MLP neurons of a small language model. Each row is named by its layer, matrix (gate and up: input weights) and neuron, and shows model dimensions 0-191. Each number is 128 + 32 x the weight over its row's rms, rounded and kept within 0 to 255. Numbers have three digits each. A neuron's up and down rows have the sign that makes its largest values positive.
After each neuron's rows, "fires in" lists the words (lower case) most often at its 100 highest values on Wikipedia text that the model never trained on. A number after a token or word is its count.

L3.gate383:162156123167105067085165129114174182119162119122169085120080190154147147105114084113216135115094134145098152173088112129150144099103132108124085170172143111123074103136091145122145113161107148109213132133108120096116080148157094112154134100161095136154043103125127093151111075136122129116144151106116169109175113078126163181095107126121062077122129209110093072149171095051129149102126134084157102164146179099189109205111151153165057168167085147094100121081120115123141131130155125143165106144066120141141139139142114123160092120115123162130167120157143106137127059099123178135
L3.up383:119127157168162100108146077132136135135140150134095090100098173172160111107143107070195162115153133124215153143078103126110141074102078122165062143193120152156096105132135070100107121117104107138144131065116169097154096118130142114144166140131083150166091142130111107119127088155123080130064112158070155108123129116138087148133093110158101121137109136138151113132104124126107095114120102051158123131110185109114152155125128092179115194171059140094147098119149172130114202101128116069188087163079077190163104109100122118177088112070099198109187115131138107074153126132115174066
fires in: "not" 39, "to" 13, "will" 12, "might" 6, "would" 4

L6.gate193:151148137136111216162103147175111146146109173133099139127197139125110127153120103095106153159122167056078166135156157180141108139078130167177080132127093186149087167112118106160148125090125153067093142150184162121132100102135130148109079109146170119080113110122123141050065103113131101150137096135190128159142132157156128167136131120115130114092170113091082103150111122114185069167100231151185142146133167110101076111135102165179120090166108156193132135139181095138125109085130149105148114115150120078144163192113145198088110174076110189096145135159123131150163158139113152133
L6.up193:127097088127167144136127180195117090161114077071087101123147138082136170129158118096131128114132077098157176152131124150148155077116139158133039136137145133167134135073100160170170165115116155086157116136147147110160099092177104121137209110149163117086098133094196072114111137108172072114174112104191155149133128102149123064112141117156118112095130117155141159149152104128139070144099148078143111154124173103134093118133100138218104102189080099187181162120131142078122115112047095164125090152142122109178104148051170142143048131118131135115159166137116140128077108105117124149
fires in: "has" 36, "have" 31, "of" 15, "with" 11

L4.gate444:128147160132123150111123181097121080116165107125153186110108148112177118107133107168115111160169147113184100124115119167114106094180196107112125168160101094165086105134114136159174112069160125085162167112184120138073129179119143112116172204180132140127096135166148121175108171157154166146224141083171119112226147111113132101115060123096180141100074109139139126119140149077099105144131073107086121132102147142127151169135115132118171105127180104082174235136119139137146177174141104117140126119103125094160122085134162134098122148160128110058154088154179123159125129085092086142
L4.up444:095161119157106178117095128106163085133149102134149176139121168112119128055129105161081105111178126130208135073105112175164149118175192154100176168139079125120115058137115112147176079105180147124138127110156159137077118115107121116136158154115156132168066121121156191166079159140059166123170130058153136136141131123109126092162095146099177151090090114107161133133138118079145102124128101165106146125126140186120114152112109120129145065122152103085156155119136158084158134152187101102157129095131131119151172081138121151126177100158051082086171130181206147163110135128190057168
fires in: "on" 96

L10.gate171:102112145088118065131193114076149130107134089119092184112097164090205148098077090102138170180158089178118109132091148122122152103131093158107083156154123189127108155152122148170123198124100124107134072107154095139126125109146128135106147105111176139124140123070130121097104117124166104153144097151186078192173143131125124172110090182078052112126124108059173144077123108146096094100121068120198102076138098113132157141100091092109161119161115177135092161167166150107110102109135136134119083145164101093151086140111086129134168092086184210081112112090109134153134098155117162176
L10.up171:158144160142108165093119108161164145109148151168140115151152128160176037115045082056124077148172139123113102100169096132136109131102172129149160145164148163112142121216147154136171045078085140131134161162115120106159129144081094107141077084119114142101096125156147123113107108103117120089109129139109079143107147111122147144126080144128105125181154160132074082177091115142140177124136157108113108110111187165109125193121041150134100056160161108074103146099103155123147103129127147151150133130127173130165173117123153056157119116131105139074185099208144044087103108138136135121
fires in: "of" 53, "all" 20, "most" 6, "to" 4

L9.gate199:152138092138145134110096108127153091134157114127117136122145150111072190222112103103102160147149131181087202143083107141063141140114116129160088085153166079086127101113092119133124139161190112166208123111068142116150132121118160121149106135105065122107020145118163094111084163101133106127132097090152151158074180126134120120133094130062092182044151112089147101184104170146125110098067137152119210158136179089128139110156130110194120095111129127139125154108118103127125126136157083133101151113092197168176109127128125137106138159165139146102165158168123071134164098127159095123
L9.up199:119175114186101125110119079135136150090169098162154154138141101096094162179119152138141148186093107066159131192071107154111113113129148134143115122154143108122150128133143130157148110133080120111175095132098104106172168107145132101127126084124070175121136168153136157146105141186190122190127123146123057078127160118136156193143072094124101130198167172105163069105056157159152123100145160090140074130092148121177145141117128183143069157127096109197104153142093154169130125140135090110088144141193089154146160102098074211189112104116156104152140150123192091087131109126109097175
fires in: "will" 17, "would" 16, "had" 9, "may" 6, "could" 4

L9.gate219:100166133190164122160141087140151157154085158149118141086139164107155092088162161107096127122104088136117140053130149070078089105065143167119152128092155134158117134127079128145126104183119124112128165120182120054122157134127169186137171150105145139087147151101133153135081075134174115090123137146110113156109164124146154117149136161151068101122099152167137090098105087087127085168085120115202150121161128115098159090068123129157086059223160127134105191106087122126147096182092102152136144186121157104166105190134100096151158190161085137110126108153127097186129112088134186176
L9.up219:096140087110120172143102105158115114165137087179112180068066151138113121157052138072147181096146102158141182122176063116070108123162180135135118155089113121130100108120131106104131116134113129082096155194190140134113108165136141155132115084127167105106161163132115187118118215162139076118164132164124135166163197140163167158148124157057096175157099127129144102063085118130190085139146172151132133125142174115100104110152139108071124094122139045113174117132074110104090117143157145114127096055111141147147128152159143168122128138083137143156096172121084105169134090123084128185
fires in: "of" 55, "many" 8, "several" 4, "two" 4

L14.gate106:159151069152105106089140132121149187116183058133167106138086183154138128145133120035129209109148166105121173102064163149094187167072135097134130113180175064067127107141071168122158084190101137144087129150161161147104106124161138127146148145132106124144105172148131115133117140110125124175116092113124116121117134077112126159147156120093129118119166099101123134157148092137151175148093126098105145156167142095163124176150162100142114125167114108022103118099121167150190132190076172151107131113116152058119120152174077130121169092125113117092142114191142145147161070114158106183
L14.up106:134146080169114103138148114149074116135124122127138143137130120102159124156063104103143185174152202178128087135148125117127101091078137111147159123158174170089121130159120135194156105164083178183118138084113150205155141115129075161199192091159102133158103148136183072097122140130113079129089155168130112095163160139146122117114096095128092154158157134146143103103136072077098181172100138147123122157117083101166076136079100142192092120145106098081130096184074135090126133223181088166089124070119104134095085129175133143147121141116110146098180168146192116111145121138138149128
fires in: "would" 25, "will" 23, "can" 14, "did" 7

L3.gate23:087124139108071067118143160145069146179169136062174160128149163160142146173143152104167133164125163153143127072176122119093085170138129181111093167156136137106103121178130136090184114179117164182145150114120083089100197114126202075090163116127109120081148179115110137131153136143169141089106093153121115143156134105083134132146149178146160177124125129134153149150103132064166084090169128176127123103092105117103211196144134111139154123122102156178175079081118119132111144144124150144104116117124190075139170144109129084116130105151127174111137145180064167109068158071188155130
L3.up23:159118101087112135180101150102118139138079049163134125127087207118108097020098129175137122108123123141135053128130144121130087113101147107123162159095108124172159147064100128141128138114111131137106139166197104146127078147116110106146120151137123148139108107139100162139100126118194111094130144141116136113197117048183124128102155154084084106144105100103127139154146171204135116147105131150173129177121077157100147069164059118152077120123122148196121163159118146130131085106104115128086065125165047142139109087209153187175152138081129167129136100111148087140095118103171134155
fires in: "of" 44, "at" 42, "median" 4

L8.gate440:136132177120114150118119155154147073079103096064123129129175080164137137118106093133078085128148119200131105124163205098138169116073080116163111088166176126124129064105114084079127110155156154141127177144184183164116137075147120153134134141161116144074098145146178068124152125140157149191157128103087123117125112147178113091095162102071076163135184130129166111140089129124094113150171180148117164137108180133151177133082158135126106131106143146117107171121075082061122111121134150159089088100092089173109129149120152051113135158159121099095124120129117159181217139097078092156
L8.up440:113180094062096120159111149169129079096070144107146127115148122156151151111107145125121136085112138167090059129133182176135087132134136140109143087210072132127121131145124136120126068185188101163105101099134154112129114168124107122197154100110092070097173140065204122133117127126174106101167113096061092155096147158154092125101203120146093126143124098155140153119066149133099178131157160134115176068169156159187122130128144187149124188138132168098091143126185138115139140140096105176099184086104124169116096096138156158166142111147110127102142119083178181198139116169146100124
fires in: "and" 47, "s" 10, "would" 8, "were" 4

L14.gate29:173125117135150111072113138102117167096141184136095128159087176137102157104121210116143096098104084105126103168129126130195103148075127146158097152074090147163159075098094158177142164094138103126105095130115101152116072137133143095119169122132145124139074146066107122062135087101140116159178101128135181106128159136112125106140133112122105085095084198092152148084106179206092141096112116181087156117144117148077090126142083155135175075141117085084136144080157022147135119143122130115193104143176184134100145109156113162160124109084152151083153163144159089089166125186098126145
L14.up29:117128153103077130157171090120091146128087074125083076129119181142123179152085112154154145120142171151087066146124143240154099094122123127188160139127130077160128164094167092110138143097115126117137147124151129133123146142125120119102108155103129127117125085091145099104128163116108109137083119101075151076120255141183103116087081123142157115095090136133203150141089117128093141142106179170113080168150119075124091114185053128109131134092113120104136113152107128062175105111093170177187103143117123196138090104129127162162122170086090124128136172155156154081079155118109152128
fires in: "as" 26, "under" 22, "by" 10, "and" 9, "of" 6, "the" 5

L9.gate57:183117100095166076155128158132126163168158149116074150078132146109113173097137131137129154113165101107192157103164146142089131152119104123164104176150136133179093125058130149119060107131080059072165133190206088185141152079132137077093122143108168118162089128125130134162134149130153090125150100091105110169091155121118141164100114098093138127105054106113143146142192121118117142141091093106143103132107118087103140133119080138087125071170096049092148170119092145173127150214157123132137145129092157102115128205143144166133186086133113119128132093121168124072161130181059159154
L9.up57:113133112117110058141159142120140157140134110135107164173126128092105133077031123100138117104140148133101144161167118139094086139164182103092177107142162170090122102124097079107158138124111096118164195150160171107127153096131171116177124121104190064133187110077159110172156167091118136113144095071079106143206135189130101124148126117133080102153116186088131129116147156077153110139110125137149134104101099068139080106141086147054138068099132095161157158141105109140136103119121157125115129165169108142123101143099174157158096160088191027169155152105135116132158093199081119170
fires in: "as" 37, "under" 11, "by" 9, "into" 7, "of" 6, "to" 5

L14.gate252:136120176165074059089177076088138176129076152136160103145157155168152151083118083065092162101132107185113137110104164164058086124103123125144116102155139105099122040117137158115132112133143090139133176108112162094110109135133073131086091063168083159114071139137154062093137116168158099155158081138091122151130128146134094089104101130136128141114101060107130143101071156131095107163071084136103092089171148164113089092159132173097125115121158137131147123147126123109078114114118151134118126115072151089186115195083113160162094080114153158191099145211125130129087173108154132159
L14.up252:128107109135156150184132125169156156157140063106146114155164096141181103123137116101142152193122166108109137099119141152070111119085186138124063153162112131104037133145179115153163107081101177137216121118111153135091147045135097204168158155109187103069104151120166112121103073126143086068153075091138081198114079103078150114106116097103118151114105097163105134141074133146116106114124160161133075168119100161118164144160107152157135114120120140156127114134118158100138128076079145114133116127149107142161048183102138102201127117115171137125120101137142078097133140144154115202
fires in: "had" 45, "have" 18, "has" 15, "having" 6

L5.gate326:150158174121185170116119160133138098123155106136089127145147145093102166137100158097183149150097111156177093135105151165064116071105146160165097150098165171107107153143119122145120157144115144197126128102134093159203082140144171093115208091118143157101223122118064075150181112187131131126139108140213129097132091167120140140142135141148102079100137075077149125150157119123097120134082140122135114123116125131137126128135123118067170147098107144134134075160102149174128118135161138128000134072111117135150128098103073205120104140100164145129138138123149076151149165071100160140
L5.up326:137131124205142143063144138114144035139168080118120137148110139155127168116109108163196186141065112089132149099114125112121155139160136092091187150100197187091188144137114118099135152146143091097134143100076160111141071138138164081065152065142177166134106158132130094095154127148134122159118113129156156119121100206121115126126136128154114130160125122102147076146119070036134095135126106129133121153136132141161152110171127157156166139123092141128098080124048181145133120104176099166127108095080140140067193125153151171154083137130203144173175136132166147103106138113132057143
fires in: "into" 21, "of" 18, "to" 12, "ocean" 5

L4.gate359:160091132123132140134118115119103080123128165102055159105134168119115209119181140118187160119100160063143115118099130135094220133107078150154065141172130108074104098143148105149133115101083158130136102101153100152126139099115127129090166149138130147151102150122116143135104131119132189104156103110152226103139082070249129097134093103147092140090071094117096120131168108162136163141129132135144178124101141136123075168105148115118156103053150145115145178080092088117138110137133161111147110136137160139137133146088092103100143063111171067103131015155140145111150140137080117160
L4.up359:067142138098150134135130195191132161191081144150098101136110167164089094127099108169141143114087155142101097146094146171051053089167110134151152172074164126141126139096115203107093090057104121131137119154170081146125150166196126119123143147100149127089167103149123160111122101148100182127163102117160094091121087146124111090138123131115131147119156115092138175130115132113123115126121126165170119107131123094118135121072138114089112091145135210119146225166128192114151111169161146090157108166209096111190134100102126128173082153174107126092078139093149168135153157145194085119
fires in: "by" 32, "at" 19, "of" 19, "to" 13, "due" 10, "according" 5

L10.gate199:116147131149190142132147141130125156055137104127124196130125109108151084152109120096137181174132151153111147102126130118061088160126136204133135124098118110094164126105113137126114156123087166165067153053189162151082145192129142112163146135149137117100133217120111088145115082123165178062120112107147147093174166169107105127172073145103099066118130149065144106129108091076164115157075133139132137163120096109106137057076104053110126128100106126141107160169154096153128077176134150177119130071108180081125149154103126117110120151111099201093085116127102125193146187150121129110
L10.up199:119132155117114161123124157122136053138105122136119179134108190094138113102128127164120124169165088089095115125156181092078137117100100134150173117110131137108135129094125088081154097019077161111202169102177150114125115145096109159085101157156125118097131150092112161106085149149093094084062132174063115145041089122188111141100140138097110092143113125087164110138106136110140131129070135192190128121165110174180173105154141176125120131132112144159089143148121178117122128103187108178121144156147094108161112110158153115148065027164115126154105131142102104204096127150147139169
fires in: "of" 89

L2.gate449:147147109080159126144091150166101186087126139124156137137104118156191119175130146149125123054160143128123135110161145141093095127068152126115142103123175114184105144150169185087069136126119141169155124086124094160121125136131165190195112131109082109144132169156076181140117153084125085159126086173155132123126161127090113129142193140162143180121146125104062134093082109228102098113117115149096192158136140132136132133103066092154095104133139167078124173135160184074142138135144073109086106137129071144153150130103141127143106109166162109164139137121076138087189165069126231149
L2.up449:116144088096151139128153128123145097172153091110096137159152155137115168093103149149137093064141178152120102141133137121108090108123129062074165113044130112147074112143149152131159199172139148120149075122085146165128108125172142097173119130127130121109126104086132133094174129154170158103117147188129075185154173146124051083135057154124126128076108156163096158133229093118119129145146169160085104043168147081092134183151114154134122069103135116067102118111149112146141119217123136190133140109069129134129131108091104133119105161201108114167139129125089152165143092111130129186
fires in: "final" 12, "title" 12, "s" 12, "following" 11, "stage" 11, "also" 8

L13.gate251:129126089162129144197119108105082101159117167159163125102171127142146113119157137102122117173152152137099136153116157128137136101092114100129106108153117202112140112143103118173054195102150115147145125124149131136168180142151144107076135080114068110150140142103135139161119098097162114181168111171078154134184104079178176121143151121065138118130095183136128156124131137120137180198128129125111116162069105142153130108171066142051167073193137144122131034152075092134157121130048110193069173103107171063144101113143130150091108091142115085108078119146132162083130162129145083147
L13.up251:171185128179183151125098154174162084136096072114201169166086141117125117146157144114164097123204137170159163060115065168096112130052134121146148124094107138176148144141111154129145118070174155165169158177113085098125194085158156114132086088180143162130109111127093099084106116117114088131113111151153087136189121092175151124120118140162121141140125150125162113143089193116142120107175156140157114132098151108070118117159121144156161118105133104152086107137115101112110138171158173145066125179183178070112110084138087126131102143107123085099148166116147166179051139097143078170
fires in: "the" 38, "became" 16, "as" 11, "become" 7, "becoming" 5

L2.gate143:109098101098086145118114119141160123068130124047109109116144104141174159155074114117191112141149079136109108108149121084079114127118073120111123121180130089152109102138162179114129143099105163136099175064128120177155161106130106102133149101073092191159135171133062145183144148119160106177054138106105140131151143114152130136137129122103121153109137120126106103066120064083156119178150106136107161095119125083096132074153105103047144163121063076084122121087177186115113197114144147177068100079130136130116192129113072085105089162127140166125166113124148142159190177077160112126
L2.up143:077145120052113155057159061115142142143115129104117105114123071131075100154113103180105098067102083128137075151119136060185092102102169131122168151147090058188111143198182198116153118152118113124110164141084143167136096114152109079110080147112155153124176176143129141126161113142127128164072117089123110142096093169020138133168125111124108125085127161123118107093125111058085148123175181140104067136124151100127116148129104173133131089108103137191111088125123114105130143158111158170118094098081104160102137099116139134131152105160138122038128109103161153148193139118138107127
fires in: "s" 64

L3.gate361:084115117126158129148110122183114111197132156102119150130117134209157122165168131135094142143146106172121101114135061172092126146160114153108114108189043138147096114198126151078150105109161108141150132086157140128098144131166140118151147101104134198170094115137134120180157167092114142181122117099081119111170153090197132130130097096136179074052128126133196172081143080108108130112113141215130104110107129109128074127092095089101112109105125162077130126128101199098131165053115174156118069115152157117102110103090134081159082176130092111139142130148160143131139075085194119144
L3.up361:057175099120179117133107091137140115136216154090124168201133140122095126128127146090085146225157114150111068146090122075140166142141118093148149129099093118130128114158150163117109096131163137115090131161142147163106175150174137142154116124126035084084137116147152108121209119139093099127216120128091151179139113111097098070181141128156084161083145168129146034125107112122187167131157121108153122095067148153136076147131110152074104137139141107109113124165072104096080143147127107107192082102154100078134112110153168143187083118108085140113159149109130143143140143131105155139
fires in: "s" 67, "window" 5, "is" 4

L6.gate122:175100166184139100125066102163122091122151111108154141178090167107054187122191160160097181175105144065162136131121123111201141156141117146139121153108074138116111168141124192159131078197165149098130097084128125146119101129087080098072146140108137101113113175071142099068147175092137102108102155157071110108110092146150127154142138101120110153080157137091147124102127093115078120134137102130107134082124100093130123073138156114120140093136047078144086175157120096082132103085111164123150160112103142104090121049207084120148120161113116077132154176121103148130180113141132111186
L6.up122:167152151056176058153088119159101134142127149096111174155058140111156130110184163070163116143110133095148095130177181129130157193147190129128141125105137088133154148080154088117090139159138082088206172163145136153146186123139158151148166172161139123156066086091205110113103115102160165084113123086082111157140139116178141156148145090150133179111176183103118121139136104157109095151145135118101132098167163121093165163153117103121169125109130091131065182127122079152131095173102107136157141127141159127120177097077120087128150101095099129051179166083117150113117173137150125191
fires in: "from" 54, "ulliott" 7, "morett" 4, "berkeley" 4

L6.gate27:100198133069143107100160160143100130110113127095135142102090118092195116143068064102099118108162114105075104145124195120077153164193197121140091146164110134141158163119151111080133110100164074103117141120142110125114134075110097067118134076115113109106151135084112074135134086090120090093160149059127152109145124137088131133137151121153168142100128133120112180058123118054140139174095118128230139095151156116098143218086092141137093134084105137128123102121130128139148109136111118120139133162139105177116151131119106134078097134149147094151084086125179095086173182030151095161
L6.up27:152187115130136089139188116117140123119113119137102122107139143127162119112122108094131110100136119167150156133119155191161135160126131100105135158136117101149142120163109100141146126062121111140077069136125125117113176059103116202061115179164129078066220128118124146093204150181095101103108144091126102074075099168117140130220109161130118149105131149140086143140059148104158123083111123048172111090132095119188131167181121054125167089134146129157104146135151112206144114116177149107120072107143143140133086090149122176128106115118136120179134147182162143094153199121118160171
fires in: "on" 19, "within" 12, "that" 12, "along" 6, "with" 5

L3.gate4:163138084133134108098120093117117145137099123092171164109124131092151107085122174069162133148090133067169174128153134098139102145142080126129104175146177093135128051146110080121166115097071146139140168155145145073181107141167085132100093116121060110097170169120143121070102118160125115173077114125138129078130129105099148051094154182126041122159144105150191153133155126153134165114166132141164099170123114149109125135193121167089157102125081137176114163149137133206156167096116059126093106165135119155055136114151049096172100153109112182149140122146150103142152174103114175098
L3.up4:169179112115152121133143109140134122132132093148134152167130096163135137142176087124169086137077089090148195143129161064127168110114095125163082172070177117132129112129161096112192062115184150084118103137174149041108094083145123133134133093094116151180117105147094120096114125176074101190088070112179118120148174145152128169151174095139067126122162153198168149099150118112169104118123132085141148178090156153076136191134076152091141151183103147114131131126107147137172142098129137135109148097068157141051135128155174089135144138165130145164119118187147106163159199171127133123
fires in: "all" 39, "to" 8, "vs" 5, "eliminated" 5, "hon" 4

L13.gate281:102119141071131119151197117120153080173118084148150074135148166138086176155158111135088124177120106202049136150110109134072150142142104117122146125179066124170154192132067087129145149153172097127153124156124150092099135107078129142142128129148136122086133109130118128131128068184127119152065095120102094120136131129147071120114143129105111109140162110132210197155080113109133147062155228189169103099142154094149154107097102133160171148095161171165145114107132120152098141106129140120013129057101144124166085160150139152124105179111128144171152140122136147134137069117108109122
L13.up281:161107089077098077072148075151102162144191145068090103135133129086075182162162112089097198135092124137160198139123170121091152119070138107131076189167114107133156135116116084171181102171131145153122097124096094148057072050150145105144091127142098143120090127117153084133133130122186077108147123121086088143114135154178129176130126089116106132194132111136160090114143141125065097180160190098126121180115123123095151144113109155154113125136113152097108142078127109172139139117123176151145125078119166115108101155173109142159174078110137128160141153113142089158113082194141053143
fires in: "being" 13, "be" 13, "is" 8, "are" 7, "was" 7, "were" 7

L3.gate117:114155136055163088162194154204141131110116156116142111162089193127150171160062124107159141116103134133143165143172121184141121067103134126106140109115096151174134084117136171119141148110139114119099150116136123129236113131144091110156090128070115077157174186164178092110152121135107141152120148123110136072186159127115131142096148130168088141159122139148224119077092107084128169092164148128134107131158111110137126168140151113157115173152093135146116120133082068117136145139132120147138116094159118211111085103079130096130147114106113180181196109151144070097131117141221187144
L3.up117:108146111147135073082135069137144086130116130149163101136148167127154151115140146123178128162117160093109132192100128141046104114087160098083129109100153188145110166136101097100171176137128087111124125132168167178114130163138123212150198178037134091223087122114127134070149073150120106121121078123149124099161115112085169071105161044125141088122166126095123153103113130151150118144126106080147096109113141129050077153092085132081084120139135108130116144139117117193130120185122106162181143135140151081145095097149064134109143137151125149120099083159161133160112138105201137131
fires in: "to" 66, "ve" 4

L15.gate336:133158095129112162141155091114142097061166171096137175127080104081132151172168129058211133110153158086143135071122091112149133148183175092070102183157145134068073183130102147119153144168103139139098099157119132136189143106118144120203087078085080156158073197121118082070157144090140106143143114117170111100089150079100143164097146139111081108129141190128197136148119124090136135131155184075116134131127138121110057094179103138146077117154157090091178121082141175134115106115136128142155120139105149125069144181126138142170146083141129140085141160145157127079125131129105161138
L15.up336:075212149170129135058135145140101122146190121116148034233125107172097140155165117121166171095159105151171112136132172178127119071054102122092050133191109146131117115135121123135137087135112131154103097137130081173128070110171106115114156165137100147151149116120170114138175099131175184095159120154138128086182120109117180155162137114151034101162132154131181143118202153126134139169116168104151173148139133126149131143130156135158091127146127111114124080124103083122139115173147119167123090087097163148059128101132096102140137098159086140120157093151154138075088142119126077128
fires in: "to" 48, "t" 9, "would" 8, "can" 6, "not" 5, "could" 4

L3.gate226:113127120143120128126155163164087088141105113083141112112146171109175113173116118165190136184182141131125189108153183117019101149159148102193082068125122161109125096128095096094100102115118096067124149179094121179102118100109122144131135136098144117104108146104121111067123120127069179105142095161162149106042124118098088165161153104088181180074089141105172163132120116093147167136149158095110093065131131120088104106163140115151168155128157142139171162152139166129131132145147117095158131155176104172105071172139051090128113093106134109132135130134129109206136122052177086130
L3.up226:150127100089091142090173146138078119070200132091163121158112172209133110145090131180169125128136109147081136126139099143105123109094169096095097136116073109117137111122070104139153132144148059112110128109141132128111142146147102096132120121205169097149136107117189041065133103179136175053111079155152117058162124151086099105132115146115134090109134137118089126156114158088180039163115138117090132136124130058110125194129092110139151169157109151105139095168130116137146126152152109139127145186130131157144124110123114052116116134140054173110132069140151100107105182046163115113
fires in: "on" 62, "to" 18, "at" 5, "only" 4, "beyond" 4

L4.gate314:103168080129180160139124199163090087134092142117145157083158184124127162156148165135156130097169175145106109102120132191136154176150163193140126109119089158089124103110079125173180160104115087116100105097180127129169128129112127178073073149116080100092127129180166099145146158123121119080093132170116085110159105102116152085120111102098130108122132112113085140124123145124188149154078127070165129124169162129141134199159178093145173082180127097140173144129112171115127138169204080180122138172097115173159131159153147117148102115130137079076039160152106156202089094102131124115
L4.up314:104133142116145082111122129101140118127193096091162073136136133192129120063139134083140081070129120169122162090128149122141092106125129045155146171129090124117122165125114154173164129125097133073080127143106182107105141119072176132121169156158155089129120131057136127100140153184089156172076099110122120147115121146101123116167145087068114116091146153084175150111097127138129117073203175111110099146141149142089112093137143120089150057163123120094112132160149150139098134132146107138102096100113074092103157018110138213169157131103089182085203074092142136119090148085098148127
fires in: "on" 91

L17.gate496:131102122095134122089128196106089076130127110090100127131134125128157153114148147111125136130127115100143192122141075107118096112117189125115099148139114141096134104128087043168128087122150037091128131108178143064106092149126145085103168131157046139107049129105134175137181175091120086115107127140103056095116138144114142166133095176132118099111121101081121115089152143091151166149123161095129141173138104121171112149118149126105151136199205094085136075122152143056118131138154176101099111082141135132134151133162079141181177143111112160134165040161111095145170073082121083190
L17.up496:119155147180070089071130098163153073118161139074121116124145040124159165137149137061117174177201135103130104057166130091134134134062194126102119134150094101123110077167085077180169116098158137095152161118140169105102056097115132124134136102140095147139146124152108151119142110092123127091145073171097149157117182073121143124133119106138099081177098126133148056077129112116095164178086169103151162133154104128131164153137122127135117160174103126092145097166121120116150095132163189166113076136152133093098136179135076127162146096125188113058111141078164114142139116094133067158
fires in: "to" 22, "can" 17, "may" 16, "would" 14, "will" 8, "not" 4

L4.gate356:149151128180107169124113156114118124117160099136196154109120118132092169115121132131151117122154140176109067159111079142164115137130127186086102077101086127078030131099125074158086076141073137101121062158154110145115134155062107153129132152074155093146130100122155152155121132186165119141091163169181159137169142130116109118143224145097187118125142161158124176117118143122063130112143133113103140103169105068107140116137095061159204121193142113115166170172152204113136130106126101138174079092132125191093119130122193158108065126170115135102107116137162149130090154153113145129
L4.up356:107108107110162174121120143137188119097140074114092126182121162152117109101147121101140082085132106168121111124168116159135132185074142131149139137102099160070068082126137151133154150114126149101147096121168067136119000167124170098165085126107140136076123145101189144120092137162091117130073132173095109155063160086087103114153111121150153179174107164155145146148151105137126123144162150149087098153174122160096117133182115114170162152141075113131128121159194143122073137154137137117068138086036070138121162088113170181131115075149157210117113128152151152144128150102149099117
fires in: "at" 66, "place" 10, "of" 6, "on" 6

L14.gate359:166081081140162157117103089199113110139117106115111097177126131166120156097117080151139156172149097157088135116085120135145099107118135165128108118183090108113145099130171135128114146087096137127186108120170126116120118130186084103177136187151168137140075145087100093094020107186129104121190099166146143202155126147145157132170137083151149148133108173149162152187130107125167125144182153087151106108108124101135148074100126088141120102136177148152141170103180068152159136132116154057085171118121151113113073114090119215161148176117200108118105149167197091157140136139094120112
L14.up359:055099162098141163156127104190073140155113122081099103132115135164096168114157113159148139160080133119154189112125125113132098135124170163126043124072132138136173090124132162116126160122140090141097129111152114157166096167214085101183141105161200141064040164113144144120122147136116181148141094172110130145171097095107143110120127087111120119097133106123081114166101122116190116188176163093186150143112164111156136154174098157183099151104177122146141124104162106106190118118085155145075088101118136159147143149076121157148131120129134132125083145194182098187106068184120098118
fires in: "has" 58, "have" 19, "form" 4

L6.gate303:110058129118103149150113136127102119205139154195121098098122110138081141124120124103114147086110111101111135155141177111169112118118079060144127154113158099120125166073128133100115131138154134099120158141070144197146137119178192087182108197134129136153132170124117101116132095130150166147137143114148126121101076180205116148118149178119138131124051142125177120134092124166095164145140206173148188157119100130142110088128148159078139120128149144065117095136044109137110089112172096142127103052101152125052104174156118183082133100100164152195098095183113094172098115141083100133
L6.up303:121119106146132196090113142130130187152076144071144181119071099136122105116214149061124113109153121117160127114134131132136108085080093132200161118181112127126156112131117112190081121139166167085116153115082141145150138100195133041182130164111155079084165172141141133132096125150143162178136138142115124156107115155160124140117172091135090165150099150036167130163106162108088139117161141162088188137057137126114163087172156096148135137117100140129180101130094110156151127115132160108090121076162185139126128123147140143090155074097098138118111239129150144180080118117148133095
fires in: "as" 52, "became" 22, "become" 9, "becoming" 7, "becomes" 4

L12.gate243:124064108179137166153105115122089141127093139150124118131196137111135145155121145146159132076096122132149149109159141167180142158105127104103090117091091195162087120163113062161108150145179107143088145083162185121113106078176127137131121168085107168147149139104096087111088104100158097115061143120107145109124122140133098072142146163149141112090132126137158102183167124170091191147169110156156075133117141133107100045187148094133224094096104110149119102112081113156096080137100151107113187212128151131107101121126108143212115122122155102088083146137148081148104153213109166161
L12.up243:095122197144117169110173100094124157171118111188147118116117133120087118129137159110151139141149133086134129164133106070098185182127110090155134091122120172156119064134183142154169140126145142168134155190142051096036161107132086083117142206084206127135090136106037103068123104144125095139153137162143139150132187122183132115091119137137090181093132163126077141096149173095083116115141118163071132155149142132148124088150098094147137154142086148125099131171099092135112102122143079112109084168131176094108112074171071157144094192123107121157105150115136144096180092146137089146
fires in: "a" 32, "as" 18, "under" 14, "an" 9, "the" 8, "of" 4